Weights of a small GPT-style language model, trained from scratch on English Wikipedia.
Size: 10 layers, width 512, 8 heads of 64, MLP 704 SwiGLU, vocabulary 16384, 38.1M parameters.
Architecture: RMSNorm before each block, no biases in attention or MLP, untied embeddings.
Training: 626M tokens, 4778 steps.
MLP neurons of a small language model. Each row is named by its layer, matrix (gate and up: input weights) and neuron, and shows model dimensions 32-95. Each number is 128 + 32 x the weight over its row's rms, rounded and kept within 0 to 255. A neuron's up and down rows have the sign that makes its largest values positive.
Before each neuron's rows, "fires on" lists the tokens most often at its 100 highest values on Wikipedia text that the model never trained on. A number after a token or word is its count.

fires on: ", " 71, "(" 12, "| " 7
L5.gate402 [177 130 107 140 130 146 109 167 180  96 132 186 182 127 119 125 157  98 161 139 115  85  60  99 131  79  88  91 136 186 138 164 145 121 178 140 143  50 190 168 132 123 107 141  59 109 101 117  66  77 126 185 140 141 104 156 106 139 142 111 161 164 127 119]
L5.up402 [ 74  53 104 142 196 107  29 190 196 123 113 130 139 156  67 101 178 130 106 108 126 135  76 168  61 100 102 145 104 114  88 195 179 104  94 121 174  76 138 108 135 145 100  80 131 131 134  87 114 103  87 224 158 124 153 132 178 138 143 148 136 148 117 147]

fires on: "(" 39, ") " 36, ", " 4
L2.gate17 [119  80 112 126 178 174 127 122  99  75 180  81  82 141  92 170 188 134  96 142 155 167 147 153  96  74 107 156 111 101 146 153 180 152  96  91  98 153 114 158  90 108 182 118 120 200 110 119 135  97 107 188  88 139 133  98 116 104  99 136 134 187 181 107]
L2.up17 [169 204  97 143  73 149 109 107 148  97 149 144 123 109  99 107  99 100  75 121 111 161 157 168  72 146 124 138 138 122 140 122  83 177 170  82 144 131 119 150 144 119 142 156 116 197  82 145 148 134 127 174 201 162 141 144  65  89 127  93 134 113 163 175]

fires on: "th " 21, ": " 17, "1 " 12, "then " 7
L2.gate519 [ 94 126 156 142 135  96 118 154 135 131  44 108 187 145 170 188 116 168 160 150 133  51  87 154 150 138 107 119 138 165 150 103  92 100  87 128 126 156 130  66 119 102 158 110 148 181 190 171 128 138 139 167 102 115 127 133 176  76  79 127 174 173 136 104]
L2.up519 [ 76 114 129 139 148 115 193 144 105 166 100 160 139 147 180 170 129 115 171 117 164 180 146 160 115 164 130 132 131 197 119  92 103 135 140  66 152 103 149 114 164 134 162 139 112  89  52 118  91  90 142 110  84 150 147 205 114 168 158  52 153 126 105 105]

fires on: "; " 37, "to " 9, "of " 8, "| " 7
L5.gate74 [158  68  98 105 119 132 126 112 151  66 156 152 173 105  89 142 110  82 102 122 117 146  47 135 146 144 116 144 111 123 145 113  77 137 153 112 112 145 149 105 144 142 168 135 126 133 119  93  87 151 127 141 187 123  84 134 164 175  86 135 142 137  98 143]
L5.up74 [177 142 146 151 123 130  72 108 153 120 124 107 148 122 154  79 147 154 158 161  66  85 179 142 168 114 100 100 136 157 125 140 124  92 161 108 128 129 145 129  94 147  88 143 190 147 131 127  89 146 160 173 183 102 137 167 144  80 153 177 147 141  85  97]

fires on: "in " 31, "from " 15, "of " 13, "In " 12, "ig" 6
L5.gate558 [180 119 140 130  90  44  69 110 142 116 174 133  77 179  76 149 159 165 159 164 168 144 139 126 145 139 130 124  91  78 158 140 155 122 118  91 133  94  75 139 100 144 122 101 104 155 132 181 110 195 152 114  92 100 120 117 108  90  94 126  91 115 159  63]
L5.up558 [111 177  94 108  54 192 140 161 123 145 104 147 149 114 108  75 176 108 155 113 165 169 135 130 112 122  86  82  80  81 154 135 153 127 110 131 108 120 108 177 135 204 108 129 107  77 152 188 134 102 182 143 162 120 154 178 113 110 157 142  68 186 179 228]

fires on: "/ " 19, "/" 12, "compared " 6, "$" 5, "systems " 5, "system " 4
L2.gate510 [ 73  67 126 133 138 107 154 158 137 148  75 140  95 141 140 161 187 203 131 141 130 126 147 137  71 104 141  91 168  78 140 143 139 114 141 143 137 124 147  85 120 111 162 159  92 109 139 120 144 132 113 112 140 104 140 135  93 151 115 157 147  87 110 125]
L2.up510 [117 113 124 157 188 114 153 147 117 156 171 101 107 150 154 134 119 117 115 126 141 182 127 145 127 117 125 119 215 118 145 137 160 124 153 175 153 201 121  95  95 182 197 152  23  55 145 136 132 121  28  99 182 104  99 119 169 129 151  89 148  75  65 142]

fires on: "-" 87
L5.gate120 [ 53 108  93 151 132 116 125 136 152 101 150 107 136 186 121 156 154 134 170  97 130 146 128 136 112  77 132  95 158 153 171 143 144 183 109 107  95 106 102 164 107 182 124 190 106  65  68 171 107 136 126 177 177 151 170 161 166 188 131 133  73 129 120 153]
L5.up120 [140 177 113  97 115 149 143 105 119 112  99 137 158  88  90 194 123  72 116  67 168 179 143 163 130  93 148 169  82 173 169 101 133  90  73 119 130 143  99 119 162 103 192 136 156 132 183 118 139 126 117  92 178 135 202  92 129 146 157 159 149 148  92  36]

fires on: "P" 30, "M" 23, "St" 11, "N" 6, "Ch" 5
L7.gate64 [111  75 184 113 102 143 161 128 139 162 152  82  50 155 100 118 151  80 120 145  80 129 108 144 128 183  69 131 141 126 122 114 126 114 187 140  21 102  90 105 123 136 107  68 153 113  62  96 132 158 132  46 158 138 103 147  45 113 166 166 156 113 117 115]
L7.up64 [100 159  99 142 140 199 147 119 170 164  72 204 176 127 166 123 138 131 156 115 126 161 168  98 123 125 167 147 106  88 144 100 170 171  93 144 130 111 126 122 143 113 122  95  99  75 112 174  93 165 141 107 126 153 122  69 106 140 176  84 117 199 117 136]

fires on: "–" 39, "– " 16, "-" 13, "international " 10, "to " 9
L2.gate201 [117 141 123 181 177 104  91 143 103  49 107 192 114 116 127 125  75 137 105 160 101 110  92 165  90 145  99 124 146 129 101 129 164 147 107 120 131 115 147 162 140 167 143  85 158 123 139 109 107  66  92 129 143 141 162 164 147 116 148 135 130 154 161 125]
L2.up201 [138 170 147 128 118 103 114 147 124  92 123 127 149 141  78 166  97 196 160 142 120 107 165 188  92 172 135 112 127 112 141  93 119  86 151 173 194 128 155 127 136 136 126 143 148 134 129  96 117 138 146 130 134 185 157 159 129 123 134  61 166 145 151 159]

fires on: "I" 81, "of " 6, "History" 6
L2.gate572 [131 106 107 152 116 107 150 123 133 179  81 162 121  89 141 173 154 196 190 148 196 163 172  93 123 149 129 137 125 151 163 156 125   6 142 166 137 109  89 124 163  93 125 151 146 127 199 134 128 107 140  80 134 129 100  85 194 111  76 118  40 199 139  93]
L2.up572 [ 91  98  97 133 140  85 114 134  86 115 152 100 159 143 153 161 129 131 104  80 158 103  94 174 127 107 135 137 163 179 147 139  83 130 106 133  36 125  87 188 145 107 105 127 120  78 139 112 149 189 155 152  72  74 159 155  97 117  90 126 192 144 132 144]

fires on: "\n" 83, ", " 5, "in " 4
L5.gate32 [123  96 168 118 118  79 149 133 145 112 109 137 132 189 103 174 130  78 126 172 125 157 117  94 192 161 136 125 175 133 157 187 156 133  57 116 149 154 127 132 109 137  99  65 119 170 105 137 108 108 191 148  77  70 125 113 139 134  59 107 152 120 136 103]
L5.up32 [121 151 116 124 109 142  62 142  80 144  99 156 137 166 128 114 115 102 139 166 165 102 133 144 141 124 126 159 102 142  97 132 152 118  60  88 112 119 102  87 120 164  83  91 160 111 180 154  80 152  94 150 104 119 105 155 133 126  90 104 115 191 152 148]

fires on: "N" 32, "F" 18, "A" 16, "M" 12, "H" 6, "S" 6
L7.gate223 [177 162 107  39 136 130  74 122 141  92 164 135 151 146 147 146 134 114  98 129  98 151 121 112 131 140 153  46 140 148 179 143 115 126 162 166 105 144  71 110  87 118 112 151 146 133 105 163  67 120  56 140 134  47 128 101  89 126 135 119 131 156 134 119]
L7.up223 [ 77 103 108 151  82 114 119  92 132  72 135  44 138 105 118 134 145  87 115 119  71 122 120 115 123  75 109 137 131  89  76 128 124 147 115 134 117 135 110  84 159 160 104 146 142 139  60 128 135 151 148 129 121 182  88 118 101 108 123 181 140 123 130 167]

fires on: "F" 20, "f" 19, "t" 12, "to " 9, "sp" 9, "for " 7
L5.gate619 [ 58 128 177 109 105  81 127 173 158 132 107  90  85  99 132 101 158 109  99  68  87  83 140 132  77 146 112 119  91 135 162 122 111 129  97  87 183 122  66 152 142 149 117 141 161 116 121 163 153 118  73 107 151 123 123 127  91 122 150  73 111 153 130 107]
L5.up619 [151 139 114 132 135 201 141 115  96 122  98 130 124  76 160 131  85 112 102 132 103 141 165 164  91 139 189 159 159 189 163 129 137  95 204 107 157 128 139 154 148  85 143 141 121  99  44 151 126 121  89 144 121 169 142  69 143 152 156  86 120 115 114 121]

fires on: "of " 36, ", " 26, "to " 15, "can " 7, "could " 6
L2.gate192 [191 161  99 104 142 115 153 179 168 210 150 130 146 151  94 147 130 169  81 126  91  30 211 101 181 134   1 136 118 107 100 146 122  97 121 165  87 109 159 123 140 120 119 169  80 107 119  77 154 179 156  97  31 166 198 115  91  63 104 142 122 134 202  98]
L2.up192 [112 139 153 139 126 162 167  74 132  71 165 156  64 126  93 142 129  99 178 181 127 126 127 168 116  48 161 106  88 157 109 143 127 168 109 104 124 110  88 172 102 149 140 160 186 130 141 151 118  63  92 144 139 113 166 142 118 101 103 133 112 159  90 125]

fires on: "-" 21, "a" 11, "al" 10, "'" 5, "0" 5
L5.gate601 [126 110  85 102 115 137 101 121 147 167 122 162 176 115 136 123 144  94 133 169 133 113 162 167 131  87 116 124 137 129 146 172 130 139 134 116 107 122  97 130  89 161  91 134 109 145 129 154 189 169 149 169 118 146 146 185 176  77 158  75 134 110 152 174]
L5.up601 [112  83 145 126 179  96 108 152  96 103  86  98 125 171 107 122  80 169 120 171 113 119  64 154 130 125 139 116  88 123 175 169 113  69 100  99  95 113 128  97 136 125 123 172 113 116 126 184 102 163 149 147  86 106 144 157  98 105 142  84 125 122 108 120]

fires on: "to " 44, "of " 7, "and " 5
L7.gate263 [105 110 125 103  89  78 108  58 122 150 121  78 177 143  74 180 101 160 106 117  99 116 108 176 145  61  76 176 111 117 105 126 126 120 152 154 147  99 113 128 109 135 114  90 132 147 138 178  69  75  85 158 120 163 122 120 127 110 214 118 117 119 160  76]
L7.up263 [145 113 104 159 127  97 140 154 117 105 171  50 160 167 147 169 120 166 117 153  97 150  94 148 147  94 116 125 105 128 139 133 122 165  36 146 125 158 102 114 130 161 145 110 127 189 153  88 135 161  62 164 116 111 131 122  91 110 164 120  96  92 176  72]

fires on: "P" 27, "K" 19, "M" 13, "J" 11, "C" 9, "A" 7
L5.gate613 [184 145 112 120 126 112 135 176 158 131 168  83  91 145 112 189 128 123  83 148  62 160 119 167 187 147  98 106 189 131  88 170  79 142 112  85  93 117 117 137 131 157 118  59 125 169 182  59  87 160 153 130 166 136 180 145 107 138 167 115 121 164 162 143]
L5.up613 [ 97  67 131 138 138 164 179  98 107 139 102 138 143 103 176 158 140 112  84 149  83 147 143 167 115  98 110 136 160  81  72 152 131 131 114 148 127 139 151 143 100 167 136 132 100 185 114 153 115 145 110  70 123 195 126 101  51 125  89 169 144 145 110 120]

fires on: ", " 41, ". " 25, "to " 9, "and " 7, "\n\n" 6, "Sm" 4
L2.gate161 [181 158  35 128 140 145 212 119 106  71 137 153 103 158 135 134 132 101 232  97 119  87 150 136 122  46  85 105 132 126 138 149 118 122  75 123  96 123 110 110 158 150 109 111 111 180 111 122 134 109 131  51 168 141 166 123 118  72 148 100 170 188 129 178]
L2.up161 [176 148  70 169 151 154 149 123 108 134  83 162 126 151 186 155 142 106 130 117 102 131 164 124  97 141  85 125 152 126 118 173 139 107  69 146 135 119 126 137 131 181 119 112 131 132 168 137 128 122 162 161 168 134 137 110 133 129 151 154 132 214  70 176]

fires on: "s" 40, "Fl" 17, "Cl" 16, "s " 6, "fl" 5, "cl" 4
L2.gate352 [119 106 146 123 101  91 106 127 137 154 147 143  59 149 120  90  96 142 160 130 109 114 182 163 136 110  86 180 127 158 117  94 160  94 144 118 125  80  58  87 153 142  97 141 129 129 151 160 128  78 157 119 172 107 139 138 144 155 172 166 138 148  66 127]
L2.up352 [100  97 171  89 110 136 121 124 164  90 114 147  94 134  84  82 115 143 138 118 133  91 144 178 122  91 100 174 130 103 131 109 175  88 134 130  87 147  89  75 152 140  93  95  91 123 162 165  76  73 166 133 145 116 146 151 164 161 154 136 141 183  89 130]

fires on: "s " 35, "s" 7, "ens " 5, "a " 5, "vers" 4
L2.gate693 [102  85 114 178 100 110 149 120 133  89 123 184 125 110  86 133 145 142 118 163 111 100 183 193 108 121 134 183  98 147 106 110 113 114 117 169 175 102 114 128 101 128  94 198 166 123  97 110 100 162 200 102 105 117 170 141  81 195  81 171 140 145 108 128]
L2.up693 [152 148 111 150 167 157 114 137 107 158 125 141  92 123 121 109 105 158 119 129 141  95 148 166 114 117 159 204  85 159 114 129 143 110 166 160 138  88  81 144 125  97 113 179 164 119 137 164 122  84 173  98 112 133 141 101 124 186 116 156 104 127 136 111]

fires on: "Goth" 23, ". " 15, "rev" 6, "built " 5, "King " 4, "of " 4
L2.gate56 [145 116  78 138 150 120 106  87 137 138 122 130  92  47  89 124 132 140 170 125 143 125  89  85 101 134 128 110 114 131 175 153  75 128 120 100 125 158 102 162 157  31 117 160  45 120 170 176 138 127 121 103 113 112 159 149 138 116 123 119 105 202 111 119]
L2.up56 [149 132 111  95 157 119 101 127 155 204 121 100  68  83 113 144 166 155 123  72 114 162 100  98 128 149 126 122 110 191 208 144 100 121 116 157 133 140  75 162 126  56 165 140 120 139 147  93 143 130 139 117  90 109 166  74 161  89 144 142  87 145 153 103]

fires on: "(" 75, "| " 8, "(−" 6
L7.gate70 [126 168 141 135 140 170 128 180 142 122 145 161 120 110 144  97 174 155 142 146 101 112 104 140  48  65 134 122 153 135 142 150 134 110  94 112  86  38 101 132 126  54 167 147 106 172 116 168 129  99 158 168 117 139 115 132 155  85 123  94 119 156 177 132]
L7.up70 [158 180 108 130  87 157 183 133 177 154 103 150 177 153 171 116  50 141 142 135 115 188  94 113 113 118 138 139 175 155 129 130 100 101  95 116 113 165 140 119 107 131  89 116 151 141 130 138 115 161 157  37 132  94 161 101 106 117 120 140 106 124 150 162]

fires on: "= " 18, "| " 17, "(" 13, "'" 11, "a " 10
L2.gate483 [111 145 135  95  83 135  74  90 168 108 125 122 157 141 162 174  96 151 103 106 126 119 159 164  80 147  65  91  92  86 140  91 137 109 161  96 101  95 124  89 158 131 153 151 158 154 119 149  73 163  84 140 180 133 167  95 131 151 100 105 171 113  87  76]
L2.up483 [117  72  81 129 154 149 160 169 109 106 138 112 117 115 138 142 140 119 182 136 156 154  87  94 126 125 112 124  93 105 145 123 120 174 123  83 154 101 175 122 125  88 139 159 167 109 119 114  76 132 108 132 105 196 168 117 168  79 141 141 136 102 164  80]

fires on: "\n" 29, "(" 12, "." 9, "of " 7
L7.gate515 [177 150 133  64 151  81 139 144 130 164 127  70 126 143 103 116  99  68  92 157 129 175 156 140 132 103 128 114 175 162 119  96 142 142 103 191  75 148 151 169 131  97 138  98 127 161  96  55 101 225 184 179  74 149 118  99 108 109  62  94 207 137 123 150]
L7.up515 [144 141 118 133 115 128  99 146 174 164 127 153 124 154 183 141 133  95 118  77 142  95 143  78 117  94 144 169  85 158 176 165 149  61 102  94 112 206 153 123 158 197 153  77 134 149 101 112 114 147 125 161  92 165 151 154  55  95  91 138 156 153 125  99]

fires on: "0 " 19, "2 " 12, "6 " 11, "8 " 8, "1 " 8, "th " 8
L2.gate132 [158 131 104 137 160  73 119 131 138  71 132 159 168 168 122 170  91 159 142 173 161 115 176 120 114  78 113 172 143 148 130 115 157 103 138  79 159 130 121 123 184 132 134  65 135 190 177 142 169  78 171  98 143 115 111 130 118 107 174 111  50 184 117  64]
L2.up132 [132 149 136 177 121 112 106 156 122 217  89 133  86 190 149 132  69 150 148  91 125 108 129 137 161 125 127 141 135  90 146 130 111  80 114  96 193 144 168 128 144  99 108  67 125 117 134 164 108 120 132 131 115  85 154 190 116 169 104 179 113  82 103 100]

fires on: "on " 21, "(" 11, "in " 8, "-" 4, "ly " 4, "by " 4
L5.gate192 [ 87 103 145 106 146 132  62  81 152 100 105 127  95  93 131 171  95 151 120 108 142  93 159 186 137 129 138 135 139 183 173 131 145 125 134 169 130 102 132 115 196 197 112 169 107  92 139 124 156 113 100 169 156 131  82 139  96 168 120 158 127  92 153  91]
L5.up192 [133 170 163 196 128 177 109 165 131 161 125 119 131 120 132 123 158  98 128 139  95 160 171 114  96 117 107 163 153 232 131 123 163 137 108 106 117  88 167 142 121 138 110 119 163  91 142 134  71 190 111 150 174 151 119 182 118 146 110 145 116 137 133 153]

fires on: "of " 40, "for " 14, "and " 11, "in " 9, "A " 4
L5.gate432 [154  93 122 111 109  71  82  74 128 134 126  96 140 117  98 117 150 124 136 148 131  68  95 102 113  67  92 152 142  97 112 160 124 107 142 135  92 126 126 154 127 169  84 167 161 150 114 145  88 101 185 143 111  82 146 162 140 180 185 173  89 176 109 122]
L5.up432 [143 123 126 103 114 106  49 129 154 135 141 183 155 148  72 126 135 163  96 143 152 119 159 155 149 119 106 151  92 167 126 158 152 110 198 113 152 136 112 178 116 143 106 134 155 111 159 141  97  84 168 153 116  72 145 109 151 111 171 101 126 175 151  99]

fires on: "1" 22, "." 10, "F" 7, ") " 7, "Fighter " 6
L7.gate586 [225 116 118 186 173 125 162 155 149  46 133 126  93 157 149 127 120 165  90 130 164  74  90 164 146 113 157 115 109 125 164 140 110 147 161 122 126  85 166 105  86 177  51 135 131 107 175 175 115 112 129 156 181 127 102 162  61 119  79  84 113 115  95  95]
L7.up586 [167 133 142 164 169 132 125 134 146 100 150 130 125 118 149 128 134 157 105  93 128 126 129 151 114 174 122 167 160 110  94 150  89  94 126  71 169 130  86  92 152 155 120 163 135 143 134 164 134 161 148 130 172 163  64 182 168 177 168 106 115 163 109 114]

fires on: "| " 88
L7.gate294 [148 128 141  94  97 131 100  98 131 109  74 153 110  72 123 131 100 185 122 131 187 132  61  89  74  75 140 128 123 150 165 152 136  96 128 192  74 110 124 141 121 154 149 180 122 194 107 145 103 144 158 139 104 186  28 104 144 162 127  94 136 137 137 212]
L7.up294 [118  93 162 152 100 117  98 130 105 152 103 151 126  98 100 149 100  95 171 146  44 115 141  49 164 141 170 147 144 146 166 144 141 135 101 107 109 156 145 126 124 117  59  94 198 102 175 182 151 131 142 159 184 105 156 156  56  79 194 129 168 114 144 126]

fires on: "| " 54, "==" 11, "== " 8, "= " 7
L2.gate158 [216 139  97 128 160 148  81 161  80 194 182 126 149 167  76 174  83 117 118 101 118 134 101 145 191 121 156 128  94 149 105 146 192 118 144 138 125  73  81 139 134 122 186  97 123 134 132  84  99 162 141 177 129 158  90 122 180  63 103 148 109 127 135  96]
L2.up158 [108 108  66 149 171  88 147 179 108  90  57 169 138 101 166 158 124  94 160 148 155 105  66 117 122 127 112  94 107 150  92 140 153 172 154 126 105  95 154 130 150  76 150 117 152 140 102 103 159 144 127 150  80 178 169 145 187 122 147  97 167  97 119  95]

fires on: "199" 24, "200" 24, "201" 4, "191" 4
L5.gate414 [153 139 173 157 128 129 118 154 130 137  94 137  83 114  67 187 138 153 134 167 124 146 140 111 133 166 105  86 114 162 117  96 110 151 120  95 134 127 107  89  65 117  78  86 147 136 131 123 143 109 159 145 122 192 150 202 132 109 142 159  84 104 185 105]
L5.up414 [102  90 111 137 160 166 122 125 148 147 160 100 124 119 111 140 126 112  83   5 112 130 167 124 163 234 118 146 135 134  98  94 129 100 182 123  66 164 105 129 151 171 145 159 135 171  60 106  82 132  97 145 125 140 114 136 110 160 119  98 152 137 118 120]

fires on: "in " 43, "of " 25, "for " 10
L5.gate267 [135 142 126 146 169  93 140 108 127 143 112 161 118 123 140 177 175 158 134 199 120 119 143 109 157 122 141 130  87 171 151 164 121 175 150 188 101 146  79 123 121 121 107 186 144 166 101 178  67 130  93 171  81 127 151 128 142  45 163 124 103 130  89 111]
L5.up267 [102 172 145 125 190  96 144 166  81 145 110 153  98  87 113 173 122 114 149 133 131 123 117 143 113 104 123  88 138 174 107 153  88 107 100 106 143 181 131 144  89  93 141 110 185  75 123 119  87 134 169 130 128  71 146  79 134 105  92 150  74 151 111 154]

fires on: "\n\n" 44, "\n" 7, "K" 5, "'" 4
L5.gate25 [117  75 115 144  86 114  55 158 219 112 209 119 127 110 185 107 119 149 189  62 106 163 153 167 120 163 128 141  69 129  86 125  71 144 127 187  93  96  92  76 129 164 163 116 143  73  99  82 146  82 141  93 125 124  80  91 119 170 125 194 112  88 130 125]
L5.up25 [ 99  89 115 146 101 167  59 107 115  81 155 149 154  82  99 136 119 111 157 118 120 163 162  88 129 111 134 165 148  96  78 130 111 112  94 108 105 130 131  99 139 123 138 175 104 118 109  76 193 130 174 134  87 172  97 131  96 123  71 124 154 104 162 104]

fires on: "| " 40, "). " 7, "title " 6, "'" 5, "= " 5, "as " 5
L7.gate306 [105  75 178  96 171 101  90  94  81  95 122 166 239 105 152 167 104 126 111 164 118 159 119 130 165  75 143 139 105  74 117 178 110 155 153 131  89 182 128 104  98 188 106 135 136 112 170 126 177 148 157 145  99 131 130 160 195  97  85 101 112 157 154 148]
L7.up306 [128 142  67 112 226 141 131 120 135 154 129 110 163 109 124 112 151 166 140 132 113 130 131 174 108  86 132  86 109  87 137 129 142 163 135 149 114 117 123 169 111 101 114 137 144 156 128  81  77 129  79 133  88 162 109  87 122 108 142 114 133 117 165 113]

fires on: "not " 27, "of " 15, "to " 12, "RUS " 4, "now " 4
L2.gate536 [157 170 151 133 102 160 152 125  91 145 116 111 128 139 161 131 202 138 120 141 152 107 205  92 145  65  94  84  72 118 158  91  83 128 126 140 169  98 160 107 109 111 116 107 195 115 203 152 100 146 136 127  71 150 105 169 137  74 109 116 101 152 111 154]
L2.up536 [146 142 118 157 119 143 166 148 139 100 106  94 136 116 152 105 192 143 149 122 137 143 115  92 116  68  92  97  94 164 143 129 110 123 200 117 174 113 130 108  98 154 121 142 186 174 185 137  96 134 160 128  79 124 131 130 114 103 157 117 123 157 143 117]

fires on: "\"" 87, "“" 7, "'" 5
L2.gate96 [ 84 135 112 150 137 148 127 134  68 125 119 137 136  85  84 133 197 165 133 124 128 128 154 182 140  27 131 126 120 121 101 110 108 120  87 108 105 152  92 136 130 129  97  89 124 139 137 134 154 105 190 143  91  59 109 170 143  90 146 133  60 115 108 155]
L2.up96 [143 130 123 121 154 109 121 141  99 201 109 117 182 103 132 136 158 166 124 129  94  73 112 158 130 101 110 131 190  89 148 108 102 172  75 118 131 132 149 136 146 112 105 104  86  89 116 202 162 117 133 116  81 162 159 118 123  81 120 103 143 154  79 137]

fires on: ", " 69, "of " 10, "(" 9, "Ver" 6, "| " 5
L7.gate621 [170 135 129 110 155 123 109 157 133 121 128 150 122  79 115 108 107  62 119 117 103  87 105 134 145 105 113 138 136 119 178 137 111 111 153 131 110 140 164 151  17 108 135 125 133 103 132 136 110 100  89 142 138 158  70 156 117 112  89 118 197 107  99 166]
L7.up621 [138 124 152  96  99  88 116 104 120 148 135 144 159  83  76 103 110 130 189 142 120 127 134 108 111 114 115 128 130 139  75  84 105 132 178 165 134 120 158 136  59  98  46  92 130 137  93 131  97  61 105 167 170 190 109 140  94 147  78 122 164  98 172 130]

fires on: "-" 95, "–" 4
L2.gate451 [133 179  30 124 122 128 105 118  93 124 103 161 111  94  88 110  96 161 154 135 187 162 154 102 100 131 121  98 135 120 186 120 170 114  85 122  95 139 118 181 153 119  75 133 107 126 167  72 121  88 103 172 146 151 151 127 188 184  83 112  72 105 173 117]
L2.up451 [135 185  49 114 134 125 143 119 133  66 114 138 121 126  71 125 128 194 114 163 128 153 111 161  66 118 143 108 116 166 185 131  99 142 125 162 123 126 123 166 165 144  96 134 125 137 118 102 118 151  92 126 133 110 201 125 175 200  89 138 105 150 115 109]

fires on: "N" 34, "K" 11, "p" 11, "P" 8, "n" 6
L7.gate251 [171 130 163 116 167 129 133 151 129 130 126 157 105 113 115 170 136 123 129 128 107 122 112  98 136 123  80 134  76 177 136 151 133 116 155 162 128 154 206 158 185  89  88 105 109 198 111 119  71 124 162 176 153 153 140 122  31  84 100 106 183 121 140 141]
L7.up251 [121  82 147 125 146 141 117 129 115 138  56  66 146  39 201 137 124 128 152 104 130  57 164  97  78 151  47 155 176 111 121 111 115 171  83 137  80 164 174 114 163 111 135 150 146 117 166  84 108 108 141 173 127 153  99  71  66 116  60 115 119 101 111 152]

fires on: ": " 17, "On " 17, "on " 6, "26 " 4, "21 " 4, "-" 4
L5.gate590 [ 96 170  98 118  98 160  95 137  71 119  91 131 126 175 124 115 135 110 141  79 140 156 106 158  93 127 110  89  83  92 134 115 184 137 152  98  89 119 133 161 137  86 131  98  99 136 155 115 120  87 178 100 140 155 111 128 124 140 148  93 152 146 175 133]
L5.up590 [143 146  85 133 134 156 114 105 117  98  89  87 144 119 153 154 141 156 141 136 129 128 118  91 174  79  83 135  73 120 195 119  86  99 123 116 108 112  95 164  86  80  47 143 173 169 165 125 165  90 130 139 112 105 167 158 117 143 134 181 128 139 155 151]

fires on: "to " 29, "and " 14, "Despite " 5, "of " 5, ", " 4, "during " 4
L7.gate221 [101 156 146 121 189 145 138 151 141 158 144 125 168 108 105 126  75 167  92  98 202  76  96 115 105 100  89 144 179 218 109 106 110 130 115 146 120 125 120 103 182 141  98  91 159 161 110 141 117 140  41 105 184 142 147 138  75 122  93 134  87 113 148 128]
L7.up221 [138 109 144 121 122 138 133 141 114 131 124 133 175 152 124 144  89 122 117 141  95 172  99 180 186  81 104 152 187 145 156 142 158 126 107 161  80 131 148 107 121 158 117 127  98 102 167 102 138 131  94 118 173 141 176 104  74 108 108 149 135 144 158 138]

fires on: ", " 20, "and " 13, "of " 8, "with " 8, "\"" 8, "the " 5
L7.gate76 [131 160 153 121 116 124  53  81  81 104 161  96 126 118  67 111 123 139 105 119  99 104 111 163 124  75  91 137 145 156 139 144  75 147 189 191  98  89 100 111 171 207 109  72 126  89 128 131  88 128 145 113 170 102 122  82 157 142 130 152 167 164 178 112]
L7.up76 [143 107 122  68 146 102  55 172  83 114 113 138 161 150  70 120 107 109 105 152 136  40 109 138 159  51 116 118 120 155 143 147 141 154 152 161 136 173 111  95 173 189 179 191 152 148 132 131 137 117  97 139 121 163 116  91  89 118 123 110 122 118 189 157]

fires on: "\n" 82
L5.gate548 [158 136 148 130 122  91  83 172 173 142 119  98 186 110 116 110 128 135 155  69  91 127 164 152  79 131 159 123 172 132  77 116 139 123 158 123  89 119 115  88 153 175 108 116  90 133 138 154 127  80 164 112 146 145 162  92 107 138 146 106 115 107 111 153]
L5.up548 [131 137 156 118 108 179 148 157  87 150 144 119 125 104  90 126 105 124 159 129  82 129 160  90  70 103 129  99  76 101 147 151  95 131 126  71  83 158 158 136 120  77 159 148 106 164 133 123 116 127 149 145 170 131 140 130 201 126 117 150  99  91 111 171]

fires on: "and " 41, "to " 6, "or " 5, ", " 5, "(" 4, "of " 4
L5.gate311 [140 142  68 129 102 101 119  94  80 180 124 163  59 165 103 154 118 196 141  96 135  84  84 127 116 105 165 105 121 139 119 160 151 144 115 124 124 137 144 108 182 171 158 111 135 111 116 154 144  93 128 133 119 117 115 144 137  85 143 121 109 133 118 132]
L5.up311 [127 134 116 115 140  82  86 133  88 120 102 156 119 170 102 158 126 150 100  93 107 135  31  93 120 114 128 107  95 163 117 152 124 133  87 146 103  98 151 135  88 179  97  52  89 174 143 101 154  78  62 150 160 112 100 145  94 139  92 119 115 214 186 148]

fires on: "| " 28, "1 " 6, "8 " 5, "-" 5, "9 " 5, "O" 4
L7.gate117 [182 193 135 183 103 115 139 131 156 150  82 114 130 151 169  93  91 196 181 100 153 135 107 204 109 139 155 169 192  86  98  92 142 164 180 133  88  72  94 213 121 120 105 177  54  58 152 160  93  97 146 134 145 116 102 163 172 160  64 178 135 173 139 144]
L7.up117 [146 178 129 160 148  93 138 132 154  67 132 142 122 141 106 136 109 109 127  95 128 156 134 141  38  90 148 101 144  83 167 146 148 111 151 148 120 157  95 144  92 199 155 133 110 100 126 151 139  83 141 133  88  85  98 116 158 200 126 148 104  97  74 100]